{"num_hidden_layers": 10, "hidden_size": 192, "num_attention_heads": 3, "num_key_value_heads": 3, "head_dim": 64, "intermediate_size": 384, "vocab_size": 2048, "hidden_act": "gelu", "norm": "layernorm", "norm_place": "pre", "norm_eps": 1e-05, "positions": "rope", "rope_theta": 10000.0, "rope_fraction": 0.25, "qk_norm": false, "attn_scale": 0.125, "bias": "all", "tie_word_embeddings": false, "parallel_block": true, "init": "uniform", "init_std_qkv": 0.0188, "init_std_o": 0.0188, "init_std_up": 0.0188, "init_std_down": 0.0, "optimizer": "muon", "learning_rate": 0.00586, "lr_mult_o": 1.61, "beta1": 0.93, "lr_head": 0.00578, "warmup_steps": 200, "schedule": "wsd", "decay_fraction": 0.873, "decay_shape": "sqrt", "final_lr_fraction": 0.0, "batch_tokens": 16384, "max_seq_len": 1024, "doc_mask": false, "train_tokens": 113700000, "max_steps": 6940, "dataset": "wikipedia_en"}
MLP neurons of a small language model. Each row is named by its layer, matrix (up: input weights) and neuron, and shows model dimensions 80-175. Each number is 200 + 40 x the weight over its row's rms, rounded and kept within 0 to 999.
Before each neuron's rows, "fires after" lists the tokens most often just before its 100 highest values on Wikipedia text that the model never trained on.

fires after: " c", " b", "b", " C", " th"
L7.up169,266,246,221,225,235,157,140,148,203,241,203,165,172,209,174,230,176,259,166,225,269,184,196,135,230,186,221,221,176,203,195,258,194,244,191,202,191,227,198,161,186,246,142,194,192,183,214,140,256,183,220,228,223,201,160,142,175,230,217,231,209,119,207,158,144,196,197,181,205,218,125,222,175,200,228,206,245,211,178,196,226,229,262,228,233,228,210,160,209,226,258,158,252,205,163,151

fires after: " |", ";"
L3.up184,231,268,224,145,188,198,250,169,175,226,222,265,219,197,144,225,334,189,188,145,172,205,134,192,218,195,220,217,222,220,252,188,211,238,196,145,193,230,180,167,244,162,181,224,167,175,224,267,197,207,205,199,227,185,217,235,198,192,128,178,154,213,239,160,254,167,205,186,206,233,164,263,252,153,183,196,235,199,269,262,210,211,190,216,184,193,221,211,264,265,160,110,73,193,231,207

fires after: " In", " in", " Con", " T", "-", " ("
L3.up179,186,155,255,193,265,173,201,268,191,94,217,181,208,202,142,180,155,232,189,193,207,224,146,202,181,156,184,197,186,217,256,203,114,209,132,185,232,193,215,208,214,143,190,186,213,283,217,266,151,220,132,211,162,161,291,192,217,226,220,201,204,187,211,257,218,194,169,218,273,91,193,213,205,212,184,256,166,184,147,222,170,233,250,167,200,244,203,192,139,240,260,198,161,123,248,197

fires after: " ", "====", " ("
L3.up123,223,122,222,267,209,179,238,165,183,212,237,229,234,174,155,159,133,267,190,181,169,207,201,248,247,153,206,250,173,174,208,201,319,155,226,193,218,191,256,224,149,182,167,273,256,190,229,255,208,105,239,173,166,133,168,214,166,216,238,217,191,217,208,235,278,201,144,197,179,191,220,201,218,88,161,255,151,178,235,209,182,212,160,170,195,207,205,232,240,184,204,275,230,153,188,131

fires after: " F", " f", " H", " h", "k", " K"
L6.up32,168,189,163,183,213,170,265,240,228,204,100,201,228,187,138,225,208,148,229,207,186,162,229,184,191,120,168,205,286,148,278,201,251,247,208,234,178,212,213,177,235,222,163,161,172,253,189,222,65,242,166,193,175,212,192,163,151,179,197,229,184,173,219,246,195,166,133,102,239,189,214,231,157,228,180,256,117,232,107,130,212,206,141,151,204,182,127,264,208,213,267,199,228,245,183,179

fires after: " ", " in", " In", " January", " win"
L3.up39,246,156,252,134,269,177,169,222,152,217,219,226,179,155,179,157,154,262,180,173,117,252,244,238,148,145,188,188,240,211,205,195,121,276,196,199,176,183,187,231,255,200,228,155,190,156,174,288,157,203,155,127,229,151,164,246,246,231,131,166,201,248,261,196,185,238,157,175,221,210,244,172,244,164,155,233,170,216,190,211,155,192,133,212,241,169,228,160,163,156,210,264,246,174,193,200

fires after: " C", " B", "mp", " F", "c", " c"
L7.up138,201,174,125,149,220,137,123,226,200,135,223,177,155,244,137,205,242,205,212,194,243,174,176,204,254,145,173,204,170,213,179,179,232,225,171,138,223,158,157,191,164,223,255,180,203,160,205,142,208,200,125,193,149,201,251,233,300,217,238,263,209,223,205,228,192,219,153,219,228,199,275,213,211,238,206,253,195,176,167,259,187,172,169,159,154,199,225,146,213,140,272,172,162,205,143,252

fires after: " f", " F", " sp", "ul", "ol", "if"
L7.up127,272,178,235,210,143,177,152,131,166,183,262,179,139,130,220,285,184,183,188,187,245,230,198,207,210,132,183,218,238,185,261,255,190,161,152,103,183,211,267,191,211,190,169,183,203,250,210,244,170,128,208,199,188,251,171,187,226,249,263,320,145,182,213,228,212,191,206,206,177,170,204,235,192,211,210,161,246,134,173,176,188,180,234,247,161,222,176,188,267,135,178,192,197,156,152,162

fires after: " F", " St", " C", " A", " E", "le"
L7.up333,257,215,191,142,250,187,233,151,163,268,144,220,176,174,140,265,209,204,229,195,170,191,164,179,197,147,171,200,204,152,137,311,233,179,184,204,208,238,173,206,151,186,166,192,238,244,190,174,204,253,137,147,192,187,231,262,157,216,212,181,152,248,214,243,166,211,232,284,165,102,211,214,231,136,192,230,196,162,192,185,271,167,267,135,166,260,181,170,161,210,269,266,198,270,145,177

fires after: " (", " \"", "-", " the", "'s", " a"
L7.up106,156,168,216,139,193,155,231,142,173,183,273,124,150,252,243,161,189,221,202,200,218,214,281,191,184,201,207,291,189,161,255,252,149,155,110,214,271,198,171,225,186,157,183,193,213,199,245,169,140,98,239,281,190,202,210,240,238,250,176,237,268,163,230,240,210,244,233,245,193,131,135,184,206,225,122,158,258,155,193,167,183,164,198,195,240,181,204,197,173,209,204,248,151,204,272,211

fires after: "p", " P", "amp", "om", "up", "b"
L6.up148,216,78,151,230,205,187,156,163,150,203,232,172,258,180,216,250,182,173,192,128,297,169,145,223,280,204,198,291,225,268,204,164,155,181,181,197,201,179,145,196,196,120,178,185,189,218,270,232,245,175,197,172,268,231,189,199,193,205,245,188,243,227,201,214,138,155,160,203,190,114,304,220,119,153,274,195,174,243,224,230,248,207,165,189,197,157,218,223,200,167,228,166,257,266,210,175

fires after: " in", " on", " In", "In", "13"
L3.up214,181,198,186,158,261,239,285,215,128,204,255,109,233,236,165,201,217,311,119,262,153,225,212,128,198,124,151,188,194,198,231,227,175,164,223,169,238,195,195,178,230,202,231,193,250,153,180,229,229,181,161,166,168,216,224,202,194,208,200,168,197,241,211,168,244,239,127,305,168,160,200,260,269,272,127,177,192,200,146,180,146,167,172,198,189,184,234,150,208,195,193,207,211,164,161,187

fires after: "C", " P", "G", " C", " K", "P"
L3.up67,183,217,199,142,324,100,239,248,167,174,218,185,254,202,173,199,233,268,157,236,192,238,147,180,222,232,173,244,241,209,163,203,221,215,282,155,196,132,195,158,225,175,233,219,241,149,212,190,199,165,183,160,223,250,233,272,219,170,224,200,159,152,256,296,239,221,191,183,161,243,201,282,140,197,176,152,137,186,193,223,209,237,249,169,230,250,207,206,179,172,164,110,288,222,152,187

fires after: " P", "C", " C", "P", " M", " K"
L7.up179,277,142,188,136,229,218,225,220,262,220,301,203,153,204,195,179,239,219,246,201,221,171,215,225,181,237,145,226,256,201,141,165,195,202,230,119,180,144,172,184,170,158,233,187,191,232,226,127,170,140,166,184,239,234,213,130,255,183,226,147,224,127,236,266,212,196,137,170,203,196,233,238,186,232,279,178,191,227,141,143,215,98,138,170,207,199,187,223,144,208,223,166,161,140,194,153

fires after: ",", " th", " Ad", " W", "A", " ."
L3.up95,197,231,190,185,222,205,213,227,219,167,188,191,185,247,240,161,129,147,249,205,258,255,142,201,141,204,175,157,229,242,233,266,249,151,252,172,206,202,153,166,188,276,184,152,197,173,211,199,138,248,246,186,225,258,197,150,152,163,255,231,184,180,229,133,145,221,173,229,225,167,211,116,233,204,188,111,207,162,166,168,262,243,214,115,215,219,196,206,195,204,208,160,238,177,204,195

fires after: " M", "om", "C", "ap", " P"
L3.up177,158,179,210,186,201,174,214,179,168,186,203,196,151,209,231,189,281,124,130,170,215,159,163,253,199,204,181,220,207,202,174,209,187,146,186,211,254,244,131,178,294,174,155,222,187,152,239,203,145,185,187,191,276,230,197,275,205,189,149,108,175,226,207,248,169,211,237,246,238,209,225,226,209,106,227,155,142,180,190,216,200,271,185,223,239,205,248,128,164,156,252,188,214,230,164,169

fires after: " f", " F", " under", " inc"
L6.up175,205,148,241,218,215,192,216,136,127,161,206,159,210,169,205,168,204,114,178,212,218,207,184,88,220,135,160,259,200,140,219,188,243,192,181,159,207,182,222,131,221,230,223,234,197,138,186,181,199,188,244,233,261,188,128,188,167,175,205,262,234,205,303,202,235,196,168,215,229,177,172,246,186,159,176,248,156,144,198,193,226,250,249,187,226,253,94,238,198,267,177,162,189,213,201,149

fires after: " (", "S", " \"", " W", " B", " S"
L3.up161,209,199,189,223,205,261,200,131,177,198,167,223,210,227,195,224,158,183,187,166,190,190,221,178,168,165,149,152,201,169,249,202,161,265,209,236,234,280,199,210,186,243,150,206,173,236,227,273,154,207,250,216,240,157,144,209,232,213,182,217,143,220,204,206,209,185,187,275,211,252,198,255,197,227,213,188,136,239,158,181,208,234,203,201,261,239,208,203,116,221,210,173,215,257,191,190

fires after: ",", " the", " =", " W"
L3.up285,257,232,227,249,169,190,274,186,192,178,220,184,173,215,187,112,203,119,193,161,256,156,167,274,199,205,242,117,241,198,108,161,168,184,206,173,201,197,194,164,201,278,211,229,157,186,212,211,146,187,195,152,204,145,206,163,211,224,218,76,170,217,238,190,179,173,222,260,160,179,148,220,203,212,154,232,152,162,201,184,193,292,230,178,198,212,266,211,100,195,215,215,224,166,245,210

fires after: " in", " of", " on", " since", " after", " was"
L3.up262,216,252,246,187,300,191,176,179,246,171,299,197,237,168,196,199,119,194,190,170,137,148,235,159,175,164,196,196,221,184,178,270,107,185,199,247,235,206,192,219,202,247,173,224,222,187,197,187,136,224,214,184,155,146,164,198,205,240,218,139,187,193,165,217,185,165,236,258,202,131,239,208,276,261,138,244,178,229,176,192,185,267,195,220,195,187,184,203,167,237,248,223,213,155,262,262

fires after: " (", " in", " \"", "/", " f", " W"
L3.up29,204,159,191,245,210,173,243,108,242,233,212,164,160,212,171,213,176,234,166,217,230,235,259,197,199,208,227,138,196,177,243,241,136,189,225,165,136,201,189,159,165,216,173,156,178,167,184,212,245,251,244,261,170,246,131,159,233,150,152,201,208,226,226,168,191,202,209,222,162,178,186,273,179,173,294,264,240,209,145,172,109,162,208,190,243,185,220,165,100,200,162,203,208,194,234,184

fires after: " c", " C", " B", "C", " H", " h"
L6.up300,185,151,150,169,236,182,200,188,190,125,95,123,165,236,138,225,224,233,168,204,235,213,206,146,155,141,159,240,265,210,169,209,257,195,251,173,156,215,189,181,146,245,259,214,221,229,224,201,242,244,147,132,248,195,196,189,161,219,190,213,201,204,234,224,218,231,273,211,193,200,135,240,128,224,247,256,188,140,168,206,294,251,219,161,206,196,202,159,239,213,244,210,232,111,201,202

fires after: " |", "k", " was", " t", "C"
L7.up233,225,276,200,202,183,169,230,202,189,243,188,193,210,245,264,157,234,240,192,195,113,174,143,219,147,196,156,188,203,202,118,216,211,222,255,186,160,159,216,98,274,172,178,179,234,166,185,251,155,159,243,219,258,257,139,199,234,162,224,177,199,229,230,148,225,182,189,107,191,223,271,156,194,224,230,246,169,238,197,230,187,252,170,165,209,229,146,146,157,258,199,171,191,174,288,148

fires after: " t", " l", " L", " T", " sh"
L7.up18,188,238,199,209,270,123,244,186,215,218,190,196,177,235,266,252,208,223,194,223,140,259,271,199,251,187,189,188,263,213,200,234,229,199,165,239,204,158,170,208,188,209,216,163,199,160,238,277,237,124,237,261,221,233,258,165,232,237,150,199,171,214,178,203,193,187,140,229,208,132,169,292,204,216,141,204,229,278,138,193,257,207,258,179,174,233,151,130,241,247,216,181,142,168,243,153

fires after: " |", "78", "7", "8", "27", "26"
L3.up44,227,265,218,178,210,181,171,196,143,212,249,186,223,168,201,230,199,202,194,159,185,211,227,206,240,239,214,264,226,197,242,194,171,217,178,231,237,206,173,204,187,204,216,176,223,240,181,195,227,245,120,188,161,182,226,257,291,209,167,182,170,198,205,175,240,129,149,147,124,182,254,257,186,223,246,209,202,161,246,274,250,180,269,170,198,235,192,161,170,222,229,255,179,209,171,197

fires after: " No", " N", " F", " Ab", "I", " T"
L3.up372,165,172,217,182,203,171,308,248,195,218,224,145,183,199,136,191,198,256,191,135,213,162,112,260,187,171,171,163,140,138,198,217,225,128,230,164,163,181,163,204,269,207,177,269,258,163,184,150,263,202,205,260,191,203,253,168,225,227,111,185,273,153,180,271,182,233,185,219,180,256,166,175,171,233,116,197,173,235,243,187,281,213,225,214,276,178,191,206,224,179,173,185,169,175,201,205

fires after: " g", " (", " f", " was", " re", " \""
L3.up105,208,135,200,277,238,229,184,147,150,257,235,228,160,169,247,271,202,156,155,185,206,222,174,208,229,149,166,196,195,130,212,268,249,176,239,183,178,220,185,172,188,231,163,169,254,208,273,247,239,198,212,250,223,230,171,140,185,168,165,189,145,234,215,159,234,184,177,125,214,146,240,235,203,197,179,194,154,235,223,252,107,206,177,271,169,231,180,132,221,245,205,222,231,162,232,147

fires after: " the", " ", " The", "A", "The", " p"
L3.up102,294,138,244,169,202,198,205,242,132,207,184,203,233,240,187,164,157,265,184,256,262,171,215,181,192,240,196,223,201,254,160,206,204,84,201,162,138,153,215,277,165,135,187,220,173,166,196,252,199,197,277,220,170,159,114,205,203,114,220,214,221,213,221,254,208,210,181,166,180,233,227,198,150,143,179,157,230,286,147,179,195,210,171,183,216,167,194,170,231,139,129,227,172,261,176,151